Part of a small language model's weights: 9 layers, capped logits.
MLP neurons of a small language model. Each row is named by its layer, matrix (gate and up: input weights; down: output weights) and neuron, and shows model dimensions 32-127. Each number is 128 + 24 x the weight over its row's rms, rounded and kept within 0 to 255. A neuron's up and down rows have the sign that makes its largest values positive.
A block is one neuron, or neurons of one layer that tend to fire together. After each block is what it responds to, as a language model described it from the Wikipedia text at the highest values.

L4.gate14 [130 108 146 139 147 149 151  78 170 178  97 136 139 158 165 141 107 114 116 146 115 139 122 170 123  89  79  80 148 137 151 147  81 123 174 123  86 127 154 144 123 141 114 127 110 171  98 157 130 119 153 170  86 133  75 149 106 120 119  99 127 156  70 121 153 131 134 126 127 131 117 138 181 157 120 102 134 103 129 107 161 154 139 119 122 115 118  67 143 105  92  87 152 167 129 124]
L4.up14 [ 97 113 150 147 154 111 155 146 103 144 131 100 170 125 156 141 100 128  93 185 163 141  97 138 150 103 127 143 123 101 137 112 142 125 121 157 162 158 117 107  62  92 155 165 114 185 138 128  95 129 127 127 102 135  91 117  97 113 110 146 163 120 111 138 148 100 144  87 135 116 113 135 124 118 158 121 170 106 119 122 153 127  59 125 110 127 131 160 128 133 204 176 113 132 152 149]
L4.down14 [132 132 136 128 125 135 107 142 113 115 178 111 133 118 111 114 127 141 157  72  96 104 156 147  86 127 124 121 145 131 136 101 142 108 171 136 121  73 125 124 128 141 140 133 106 123  86 128 101 140  98 159 122  93 155 139 146 103 107  70  84 131 115  98 163 119 131 140 142 109  90 138 141 177  71 153 125  93 141 108 139 148 117 127 196 117 140  97 147 150 128 157 142 132 141 117]
L4.gate125 [112  92 182 117 106 110 172  95 125 152 139 142  97 136 143 144 100 119 164  74 127 127 108 116 126 128 124 112 148  72 142 119 111  98 133 100  68  92 126 116 122 116 189 127  99 127  89 104 122 129 127 103 125 138  99 166 144  93  99 109 125  89 170  92 115 135 125 139 162 118 145  90 102 121  90 114 142 173 150 115 167 144 171 112 137 102 111 111 136 157 140 170  83 115 170 122]
L4.up125 [110 166 117 135 105 149 151 104 155 130 133 120 127 198 120 125 109 160 135 112 135 118  74 142 145 151 129 116  80 100 171 112 131 129 140 145 110 147 170 114 150 153 103 140 138 146 129 145 147 103 131 112 138 118 101 105  99 133  89  78 128 148 130  90 129 154 119 124 113 122 141 141 101  84 179 129 133 130 121  60 125  92 122 139 190 127 134 105 121 122 132 138 148 124 107 149]
L4.down125 [128 124 119 137 137  99 125 137 127 143 106 107 143 149 163 128  83 119 130 139 106  97 139 164 136 115 113 112 132 103 112 134 156 123 133 142 111 123 165 109 126  94 170 119 117 165 111 138 143 117  84 191 134 115 134 108 131 118  89  75 146 133  99 130 162 152  85 120 126  93 141 116 185 139  76 109 147 148 120 143 133 143 112 101 145 110 117  99 149 117 170 162 143 139 146 122]
L4.gate392 [148 137 119 120  86 123 147 130 120 135 141 119 181 146 134 111 172 112 188 120 187 105 127 140 132 127  80 116 106  96 130 149  95 162 163 152 147 100 136 124  85 126 144 137 147 157 132 123 111  98 121 132 161 144  77 159 124 138  83 108 139 140 107 138 125 104  85  92 155 137 155 177 122 146 128 120 163 122 179 152 194 176 116 183 159 142 132 119 171 150 161 115 130 149 145  99]
L4.up392 [156 118 125 115 104  97 126 113 132 143 118 124 139 158 138 122 157 134 149 111 197 153 123 127 116 106 153 125 131  71 110 151  98 164 145 104 104 131 166 121  71 133  98  73 156 149 106 106 131 104 167 163 125 120  96 120 111 117  89 121 110 112 147 137 128  67 144 129 165 106 149 131 124  88  96 114 169 121 157 154 131 125 144 134 101 120 122 136 154 108 145 164 115 148 119 113]
L4.down392 [164 128 138 159 127 167 120 142  96 118 163 104 101 100 106 114  75 158 128 124 112 100 108 123 131  87 165 142 128 143 116 131 153  99 110 121 102 121 157  92 137  96 123 115  97 186 141 129 119 156 124 135 117 127 168 105  88 138 133 136 159 137 113 123 144 153 133 131 121 141  91 121 184 117 143 141 121  87 115 104 124 125 121  79 106  92 128 115  99 118 144 129 108 129 114 132]
L4.gate444 [150 138 137  89 129 148 101 142 128 133 165 124 139 139 183 125 122 139 114 143 121 183 119 150 150  90  89 110 108 112 142 144 133 153 103 147 178 162 166 143 119 134 170 143 114 159 122 117 119  96 139  82 134 133 185 140 157 109 139 158  92 160 127  94 158 110 119 130 145 129 162 141 159 116  86 128 154 166 121 140 153 135 114 111 163  83 161 103 150 101 153 123 119 103 164  99]
L4.up444 [165 152 120  84 137 138 120 152 154 157 155 119 156 145 129 141 157 115 171 153 122 130 172 134 121  95 133 177 147 121 142 119 121 111 149 113  88 134 129 140 162  71 146 136 139 155 116 135 133 150 150 109 155 104 145 129  95 128 137 131  78 105 139 110 151 136 111 135 148 141 124 134 137 128 155 125 154 135 136 126 167 129 125 111 135 170  88 119 160 157 101 102 120 117 122 149]
L4.down444 [ 79  93 140 132 131 187 168 133  99 100 127  84 132 135 105 113 106 129  79  97 106  92  91 136 172 140 115 105 171 126 140 121 116  98 132 131 110 149  96 134 150 130 133 161 146 125 133  95  98 102  79 142  94 170 120 121 135 126 136 147 154 119  90 155 132 109 118 100  96 137 130 139 150 143  92 114 158 105 116 129 141 139 124 123 120 123 162 137 110 131 140 160 135 139 166  91]
Description: Final word pieces that complete past participles or adjectives, like associ-ated, establ-ished and unoccup-ied, plus whole participles such as founded, written, released; also weaker on endings of split names and other words (McLeo-d, Invali-d).

L2.gate128 [137 122 171 113 146 146 138 110 148 150 133 136 120 121 142 107 119 129 167 116 162 112 125 107 132 147 114 109 135 120 162 125 132 112 130 112 142  97  97 140 122 102 112 133 109 100 142 153 130 155 102  99 153 130  65 133 117 174 139 159 108 118 120  98  90 127 124 174 131 124 135 171 110 142 130 105 175 144 137  88 144 139 131 131 125  82 116 120 185  77 135 152 118 117  88 124]
L2.up128 [108  78 162 182 147 167 167 124 160 150 166 120 132 101 133 147 136 119 151  77 120  98 149 148  74  93 167 150 109 145 140 136 140 106 136 106 124 120 119 100 144  55 107 161 131  60  77 140 146 133 141 143 170 136 109 175 131 129 145 154  88 125 140 159 120 155 140 147 123  94 160 171 124 148 107  99 147 172 153 101 152  90 160  84 115 141  47  95 137 114 125 154 177 116 121 115]
L2.down128 [112 121 148 160 145 125 119 141 135 135 122 146 124 205 131  99 143 118 163 120 129 118 124  73 163 138 115 114 118 156 101 170 126  96 107 136 144 102 109 108  97 152 153 143 133 115 119 103 113 117  98  88 182 103 104 143 124 144 152 134 153 133 146 103 119 144  82 180 106 114 105 134 127 117 152 110 109 131 121 128 163 155 149 135  93 112 109 149 154 114 113  88 137 127 137 159]
L2.gate575 [125 119 148 143 140 139 133 124 128 152 125 185 127  99 121 143 129 123 136 141 186 117 117 111 139 168 127 123 172 132 115 103 161 113 129 132 117 134 143  85 120 122  98 130 114 113 176 108 147 134  96 174 128 127 120 102 108 116 139 146 136 169  99 129 101 117 126  75 153 146 101 153 131 158 107  71 128 145 128 134 202  89  69  88 160 121 106 133 173 155 115 169 143 146 158 125]
L2.up575 [117 137 134 128 112 100 128 120 136 112 141 134 109 103 146  75 129 154 143 102 124 126  95  81 117 106  98  99 133 111  71 114 140 136 113 124 163 125 180 126 132 143  96 126 146 135 147 150 124 158  80 156 118 142 112 129 115  84 136  89 111 133  93 107 152 143 138 138 145 146 113 106 169 139 127 109 104 148  85 131 116 109 110 128 170 147 120 157 124 145 156  98 141 108 108 160]
L2.down575 [121 124 100 111 113 139 158 127 133  57 177 140 133 163  93 122 142  67 141 147 136 108 160 151 129 116 114 148 112 133 156 141  99 173 130 142 149 155 124 155 125 103 159 118 125 120 143 102 140  85  90 128 148 114 143 138 142 151  85 133  98 121 125 141 144 107  94  85 110 119 111 148 131 101 145 105 167 117 168 110 120 137 153 162 164 133 124 153 123 130 116 157 131 149 153 123]
L2.gate964 [131 140  77 125  78 116 162 171 135 154  97 145 151 143 123  92 120 111 119 126 154 124 114 110 147 137 125  96 141 105 149 156 125 148 116 116 127 130 139 153 168 130 129 118 104 110 137 113  85  98 117 168  97 167 115 175 126 139  73  91 141 126 109 126 151 154 137 121 127 121 132 112 136 166 126  84 124 177 108 105 175 126 130  94 107 125 159  89 171 179 134 190 136 130 161 156]
L2.up964 [142 135 161 132  98 107 165 140 156 171 146 130  92 166 132 137 136 143 176  83 147 129 115 177 143 155  69 109 153 171 146 149 117 111 144 135 131 100 151 115 125 166 166 175 140 133 147 141  95 133 122 152 124 142 127 134 124 140 114 103 147 127 140 151 151 109 144 119 125 142 102  61  88 148  97 129 161 164 160 114 125 141 108 119 155 149 133 114 116 141 129 151 124  83 137 114]
L2.down964 [128 134 130 132  94 146 129 109 125 108 141 131 153 119 115 131 117 116 109 107 165 109 126 136 129 157 111 116  96 135 126 144 123 109 166 113 131 159 143 122 159 126 125 115 150 173 112 139 158  87 128 160  98 137  95 128 137 113 150 120 176 151  87 121 101 127 108  75 150 150 100 110 189 140 131 108 182  87 117 154 157  98 116 113 116 147 117 146 137 164 122 149 143 156 164 101]
L2.gate1275 [138 126 135 120 128 184 156  82 112 120 122 168  79 118  74 141 143 128 141  88 131 119 123 141 146 108 106 126 163 139 166 180 107 113 155  81 129 155 133  90 124  95 107 184 130 135  93 151 133 110 158  87 174 139 136 149 130 166 132 138 108 143 150 116  99 115  81 139 130  93 174 180  53 118 171 117 141 155 120  87 162 100 114 143 128 168 131  95 127 134 136 117 139 114  77 135]
L2.up1275 [155 153 121  99 157 133 145 123 156 122  97  94 106 116 109 132 152 130 162 113 116 103 121 152  85 157 165 118 123 157 120 115  93 154 118 158 134 163 151 131 161 127 134 131 130 125 142 109 132 172 125 153 125 129 128 145 134 151 166 100 130 133 138  89 137 125 152 111 111 159 123 113 136  69 130 121 110 130 107 165 117 159 120 121 141  81  98 174 101  88 140  77 159 128 133 108]
L2.down1275 [119 143 170 146 124  88 148 108 110 137 123 114  90 140 125 108 136 119 146 103 115 146 119 110 148 128 150 142 118 115 157 163 125 145 133  81 130 127 103 128 124 131 119 142 132  97  94 120 109  87 134  85 162 105 150 137 127 144 114 132 116 149 107 132 115 108 134 155 112  96 161 116  85 155 150 121 115 132 149 125 167 112 135 125 143 145 103 125 139 164  93 142 129  69  93 149]
Description: Inflectional endings that finish a verb or adjective split across tokens, mostly past-tense -ed/-d, such as display-ed, preserve-d, light-er, and whole words like used.

L2.gate216 [ 91 120 108 130 136 122 117 119  98 105 115 173 156 109 143 147  83 104  93 130 126 156 111 144 123 128 155 148 121 158 107 137 163 119 155  99 149 156 104 103 141 152 130 154 105 116 155 103 109 137 116 119 144 181 177 147 144 141 140 181 163 133 150 168 129 144 121 180 165 137 140 137 133 148 171 129 132 130 151 110 103 122 103 120 159 137 123 143 149 145 146 125 170 176 136 140]
L2.up216 [136 144 145  94 120 159 154 147 111 136 115 146 131 125 143 109 173 167 148 127 120 169 154 121 129 126  69  87 116 109 134  81 136 136 114 132 152 109 133 129 102 112 113 130 104 108 128 144 183 118 113 139 157 167  87 133 168 166 143 118 117 121  78 126 138  96 141  98  85 146 145 114 146 115 134 114 146 175 155 121 173 107 129 105 150 128 156 126 138 126 156 111 130 144 113 137]
L2.down216 [117 117  94 134 130 102 143 110 134  99 103 133 168 125 115 143 124 102 113 123 113 135 134 145  91  97 141 111 120 112 119 132 129 132 138  93 137  93 116 141 185 127 155 120 114 128 132 130 109 128 142 136 131 102 159 114 150 116  95 140 126 131 106 134 107 183 113 130 139  87 147 157 103 150 138 122  98 121  88 145 109 167 125 117 156 133 175 129 130  98 100 142 143 103 168 125]
L2.gate401 [ 93 138 144 152 113 105  62 147 123 104 133 144  98 114  98 141 113 163 173 104 147 112 143 127 118 113  79 103 141 113 158 167 133 121  87 112 162 133 122 116 145 130 152 167 139 131 139 104 143 105  95 132 118 199 124 112 109 130 124 126  88 141 147 103 138 112 101 136 115 131  95 153 121 150 177 128  83 161 165 137 121 106 163 132 138 151 100 157 125 113 100 115 116  77 138 187]
L2.up401 [149  84 123 125  93 156 112 160 155 131 105 146 119 146  97 123 129 102 140 103  98 157 155 102 109 103 139 110 134 114  73 138  87 143 103 134 138 138 116 135 153 139 131 108 143 146 120  98 136 132 145 169 108 143 128 171  95  93 125 138 124  82  81 136 180 134 160 130 127 160 127 154 151 127 124 122 130 145 109 119 163 156 150 128 104 134 135 142 100 130 118 108 130 131  77 106]
L2.down401 [155 162 164 105 139 141 122 111 150 155 135 121 178 120 137 142 130 118 111 150 156 139 145 138 133 119 124 138  99 131 124  84 155  86 123 119 162 123 164 112 151 170 144  90 122 124 142 139 137 144  96 118 137 146 128  91 131 132 129 165 181 134  99  96 125 134 127 129  99 103 133 116 144 120 103 110 148 107 155 126 118 136 124 140 164  67 119 135 147 116 140 137 111 133 169 114]
L2.gate516 [146  88 102  88 114 136 158 114 129 138 126 186 139  78 119  98 118  96 124 102 119 160 131 173 171  93 146 137 126 121 117  92  85 121 118 117 156 140 140 131 133 118  99 131 127 129 164 154 123 189 109 124 125 151 113 117 141 153 121 176 163 159 117 154 114 142 121 161 158 129 121 143 136 112 156 153 123 144  96 150 158 111 133 120  94 141 126 124 128 102 114 152 123 142 145 103]
L2.up516 [114 119 110  92 128 147 125  86 129 147 129 155 146 147 117 131 111 123 164 104 148 130 121  92 159 147 169 131 142 152 110  92 153 134 125 118 109 151 103 152 114  80 103 148 101 140 123 163 113 109 126 112 127 125 118 117  94 114  49 111 101 130 151 111 118  58 126 124 123 121 123 110 143 117 130  85 166 126 129 166 136 143 128 126 155  86 130 118 162 147  93 152 159 128 141 102]
L2.down516 [140 202 129  97 172 126  71 142 165  97 110 137 115 131 163 144 101 125 178 114 138 123 102 107 104 141 124 137 165 147  87 143 134 115 126 143 127 114 124 187 150 122 175 157  98 159 102 113 132 118 108 156 149 122 130 158 164 105 136  77 117 131 117 109 153 118 139 120 145 137 105 131 152 118  71 136  81  97 146 130  91 128 103  92 142 100 135 112 106 101 114 130 132 103 137 123]
L2.gate1131 [117 143 112 124 119 144 146 141 116 123 126 106 123 133 113 128  87 148 108 105 145 116 116 131  99 112 121  81 122 190  89 143  80 131 102 137 141 162 124 100 186  88 116 138 113 101 147 122  97 115 123 161 156 137 146 165 154 136 128 118 129 107 131 123 152  92 123 120 134  95 135 121 105 108 142 141 116 116 101 143 148 101 184 143  94 142 114 135 125 142 124 144 149 135  95 100]
L2.up1131 [134 110 106 131 170 103 132  95 132 137 113 123 161 147 174 177  82 172 110 124 138 130 142 147 115 125 111  98 118 189  77 193 127 154 135 155 122 184 151 123 134 131 140 161 145 119 131 119 116 114 117 118 111 118 151 105 115 117 154 161 133  91 142 128 135 127 122  93 145 117 147 139 111  98 118 149 130 123 129 164 129 127 144 125 157 118 130 124 198 185 128 108 123 151  93  98]
L2.down1131 [139 161 188 115 119 104 111 155 151  47 148 127 164 107 161 104 151 110 110 142 130 138 141 114 162 177 133 140 106  63 177 151 138  90 155 143 121  94 153 159  89 156 163 136 116 146 144 105 129 130 109 124 103 169 155 109 105 125 159 140 141 131 106 117 128 116 140 184  77 109 139 126  92 121 102  75 106 128 127 115 147 160  72 106 126 102 119 122 168 119  87 143 124 159 128 126]
Description: Four-digit year tokens completing a date or time phrase, e.g. after "In", a month, or "born": In March 2026, June 28, 2024, born 1960.

L4.gate144 [116 131 125 137 134 102 145 167 133 112 154 117 124 136 112  74 137 180  92 102 122 132 130  70 133 161  84 156 139  95 123 126 131 137 142 150 124 145 119 126 113  95 144  99 148 153 144  85 133 115 103 104 120 137 119 116 150  98 127 120 152 148 132 140 135 141 136  95 149 143 120 127 155 164 162 123  98 131  78 144 143 119 134 139 161 112 129 174 144 120 134 135 120 110 108 176]
L4.up144 [119 110 142 178 181 106 134 128 109 133 108  99 111 119 113 124  99 126 148  90 177 123 127 145  80 107 154 154  87 110 147 146  90 123 133 103 125 118 168 132 121 119 134  67 151 132 139 157 133 128 122 153 117 137 124 109 150 149 120  83 131  82 153 153 136 119 152 150 106 133 118 114  92  91 121 139  81 151 145 127 114 135 160 124 112 126 110 121 107 131 110 135 146 134  80 163]
L4.down144 [132  98 142 130 102 120 128  65 162 157  64 123 173 130 134 123 143 108 120 138 142 116 124 134 110  93 137 104 117 138 125 154 167 155 165 173 123 115 117 111 173 133 148 141  83 116 152 109 111 162 152 129 141 122 137 152 142 152 102 141 111 117 139 117  97 147 134 131 117 120 132 174 143 132 136 168 140 114 121 100 154 128 123 137 172  95 149 158 156  98 135 116 137  85 193 112]
L4.gate300 [106 173  88  96 113 110 134 116 134 179  98 136 132 141 108  79 104 114 151 121 125  87 119  87 172 111  78  85 134 145 143  83 114 101 109 169 119 119 147 104 148 123 116  70  69 125 137 127 109 115  93 109 153 143 144 156 125  99 145 158 105  75 104 120  83 145 134 113 147 125 145 149 120 113 157 160 131 139 150 155 139 144 132 131 129 163  96 145 114 120 152 131 112  99 124 151]
L4.up300 [150 129 138 116  74 127 148 149 178 114 106 115 155 146 116 148 123 108 126 104 137  81 110 142  85 148 163 144 119 123  99  92 106 114 131 114 145  89 136 101 117 126 140  71  81  93 158 144 121 146 150 123 120  88  96 102 168 110 118 140 126 165 154  96 113 105 145 121 103  81 137 109 114  65 140 126 133 144 118 148 149  78 112 158  85  84 113 117 100  68 115 145 149 147 147  69]
L4.down300 [154 158 138 132 174 143  86 103  85 110 113  78 110 130 142 149 104 165  99 106 153 163 151 122 135 105 180 138 129 112 136 157 141 160 106 121 127 141 120 171 116 184 112 152 121  97 113 120 128 147 147  99 121 129 150 116 123 142 169  71 140 154 113 156  91 130 124 139 136 140 120 124 120 141 102 104 161 101 114 128 154 129 172 138 136 118 125 137 151 143 138 154 121 114 153 133]
L4.gate719 [129 158 139 106 121 133 147 159 146 151  94 163  96 137 134 145 127  85 126 135 146 131  76 149 135 136 155 131 157 143 110  83 121 143 132 132 130 106 144 160 100 138 127 141  63 132 119 107 131 131 103 115 123 138 152 195 116  86 138 129 151 112  89 176 118 173 126 117 212 148 148 162 146 114 172  81 108 125 124 132 123 150 117 132 112 115 129 149 138 100 156 126 117 126 135 111]
L4.up719 [163 131 131 103 115 108 144 140 154 161 108 122 140 117 141 161 166 156 152 121 141 151 112 109 126  89 126 142 112 127 131 100 106 143 154 153 131 143  90 154 161 146 161 159 128 115 116 158 148 108 139 143 124 159 136 135 107 140 122 131 119 117 144 132 158 119 116 115 119 130 102 130  96 137 115 142 111 156 162 159 116 156 146 117 161 129 125 183 112 116 170 121 125 151 174 147]
L4.down719 [122 112 134 166 112 162 135 105 111 117 154 130 100 116 132 123 141  77 114 147 163 124 178 118 125 112 160 137 145 165 115 137 146 109 146 145 129 127 140  62  53 128 167 160 114 106 149 162 101  93 132 115 129 154 124 116 164 110 112 168 147 108 131 104 151 132 138  86 126 128 130  99 107 139 176 136 139 151  86 111 135 139 103 105  72 157 127 148 148 124 130 171 115 133  98 147]
L4.gate1001 [ 89 154  86 137 147 147 109 146 163 129 126 136 187 121 157 126 174 131  95 120  93 124 127 133 121 120 154 119 149 128 160 172 164  68 159 155 139 178 143 115 112 126 132 151 124 136 154 111 102  76 124 144 108 130 136 103 120 117 144 138 102  99 156 132 133 162 119 114 183 131 160 113 131  62 107  97 157 154  96 131 205 118 176  88 152 116 144 149 166 147  90 134  95 118 149 142]
L4.up1001 [126 118 126 143 129 108 122 118 140  87 115 124 110  83 133 113 100 107  98 130 122 135 138 126 105 122  90 133 151 130 153 144 144 108 112 146  94 140 141 115 149 118 174 153 118 132 123 117 107 114 112 119 131 173 106 128 166 121 153  97 145 105 124 114  98 102 132 125 104 163 134 131 136 131 131 137 125  84 124 161 148 153 148 163 142 109 118  99 142 146 139 124 119 109 113 151]
L4.down1001 [121 172 106 167 137 128 131 147 129  64  98 120 143 119 165 151 131 139 109 110 115 127 123 101 140 137 171 109 146 134 123 189 170  96 113 125 128 188 142 133 159 119 142 120 123 120 128 152 109  43 131 133 145 121 117 107 125 112 101 139 120 127 163 132 127 169 160 135 162 108  99  88 117  89 128 127 134 189 103 141 152 148 118  87 120 108 106 112 126 141  97 136  94 120 122 114]
Description: Four-digit years ending a full date, usually after a month and day or comma in tables and lists (September 26, 2013; 14 June 2012); weaker on final pieces of foreign names.

L6.gate125 [149 131 146 144 120 149 128  95 108 133 118 129 118 140  93 110 102 143 110 115 133 125  88 118 144 132 172 106 165 144 162 114 105 121 132 123 106 108 131 134 129 104 138 136 123 185 117 101 125 125 132 144 168 134 108 121 150 116 146 124 136 147 133 105 114 112 124  95 148  85 107 134 174 108 106 110 123 122 150 105 139  64 113  87 128  88 125 155 112 113 117 190 133 166  97  73]
L6.up125 [133 136 140  96  92 169 136 131 138 132 121 117 174 117 151 137 121 118 125 159 160 143 134 150 148 133  93 122 127 123 128 149 123 115 133 108 134 164 129 120 106 115 131  87 115 132 130 117 111 119  95 121 138 131  98 143 138 118 110 117 152 136 143 165 116  97 124 133 134 162 139 103 138 137 111  87  96 116 141 117 170 135 139  66  93 109 159 128 104 125 137 114 136  99  94 139]
L6.down125 [134 136 107 143 141 115 128 173 106 153 136 152 107 133 125 108 150 122 132 108 141  97 159 160 150 142 118 120  90 123 157  77 168  95 103 137 135  92 121 157 129 106 138 177 133 132  92 155 121 144 125 156 138 112 153  89 112  72 147 135 124 159 159 141 160 162  44 142 112  87 119 106 172 138 198 128 152 157 173 120 145 110 123 106 143 129 110 124 148 170 132 118 120 138 132  95]
Description: Final pieces that complete a split word (grit-ty, scallope-d, stim-ulated, plaster-ed), and quantifier-like words before nouns (some, other, any, three).